Part of a small language model's weights.
Size: 10 layers, MLP 640 tanh GELU, vocabulary 1024, 2.99M parameters.
Training: a variant of Muon for these matrices, 130M tokens, 15857 steps.
MLP neurons of a small language model. Each row is named by its layer, matrix (up: input weights) and neuron, and shows model dimensions 48-143. Each number is 500 + 50 x the weight over its row's rms, rounded and kept within 0 to 999. Numbers have three digits each.
After each neuron's rows, "fires in" lists the words (lower case) most often at its 100 highest values on Wikipedia text that the model never trained on. A number after a token or word is its count.

L3.up604:497541468504474523510401425443544533424523374456492446458602553464434553521397464481558459461532431505591479576460532613453561488476493519484443566545462488460517488393535539610494588456630476490492485506524523449388450526599517423471538451524579498525517462455472451379507496427540446499
fires in: "both" 28, "other" 21, "self" 5, "helvetia" 4, "all" 4

L3.up88:501459551496637530509441466539419491473488592467460576529520498463481420517497430485411540480594534528392398507552536523513535525498515405421514509547497447458542577463414484494467461431462507486543506591562494465471480570509530457488416567548522548551530575530514391488469458491592500483
fires in: "party" 13, "first" 8, "father" 8, "total" 8, "sep" 7, "season" 7

L3.up145:533540504434495567498555424472488523463435485526609446576459530595473529497588458518451547539479459479532540527587441463452465444589518463537498490498586434526481491501528461478494442438588456560526559551461491492432514479606446639519465428439428485501450529553422420476528429516396558494
fires in: "votes" 19, "village" 16, "can" 7, "voting" 5, "cast" 4

L4.up364:536453474546456515557513543553524526486493497439434473472422450403522498453484534481498487450514404485492479492443501391506482453485553504545595501475474555517485482462549496522527467515514473509534572420451641481484499465527478538548429495463530452557489510483520518510507496549624534439
fires in: "known" 21, "began" 14, "being" 11, "those" 4

L3.up338:393430444429525495470534453497484534511509525489472533478420447529480498484519498414486525551451481458516384509457455464524453382495500551533476505494362398464426485443543490434484457445431554407471443498545473485429461455480502446494466462532508460490502363448474454523428465550471471568
fires in: "court" 12, "population" 11, "nation" 9, "award" 8, "awards" 6, "contracting" 5

L4.up106:593533491446561510474526474487534550526570490506496417518479549476555462570512467540473409556516424499552392570477557440464611475500475513489534600487499460470485455457456560445466443457513500487572437422431504482574534439543510553547421519462573545552431513456507462409549474524443526499
fires in: "until" 21, "well" 13, "built" 10, "very" 10, "however" 5

L3.up144:469479575530520456621467469422555441505515410522528559561592506534507562474608587502484445596518556522600474500361476472460484501460571499511482487473536573466549436527447513417563517581529596508577439540470502505626514521431425533461494523539476535442524452530433451471417548534532434438
fires in: "two" 33, "their" 25, "three" 7, "five" 6, "low" 5

L3.up249:385504454509502529589548506445552487554554452516494559464530479537556618436464462486418482492497528550529391594511564521512547477488511424515469428393581474494528547518358421564515603479517439493469462550480495510517585466486449522415581529483534456467576464581478484583537572476471503522
fires in: "be" 23, "not" 17, "last" 12, "low" 5, "life" 4, "lower" 4

L3.up385:462565507538420478476465532534385498494460496522470486523475439517528496589512504477409552429562506491459489451494508542475467423565501589514378489442495551588484510482507504525515592511449436489483594570465490488444444474647446535467549475530492490419457667533473460415509468523547462488
fires in: "district" 18, "village" 12, "language" 9, "stage" 6, "studied" 5, "average" 5

L4.up293:499568561492485462519527479528473553546406407440575481460466482543524538525492404561516469424504451522542557512542531426410447505516498567455524512434453444447500466519450515494531536520516651586445532587512452474496465445509502543516500419335547490612533552431436464442492566507512515521
fires in: "high" 26, "1" 26, "microbiologist" 4, "silver" 4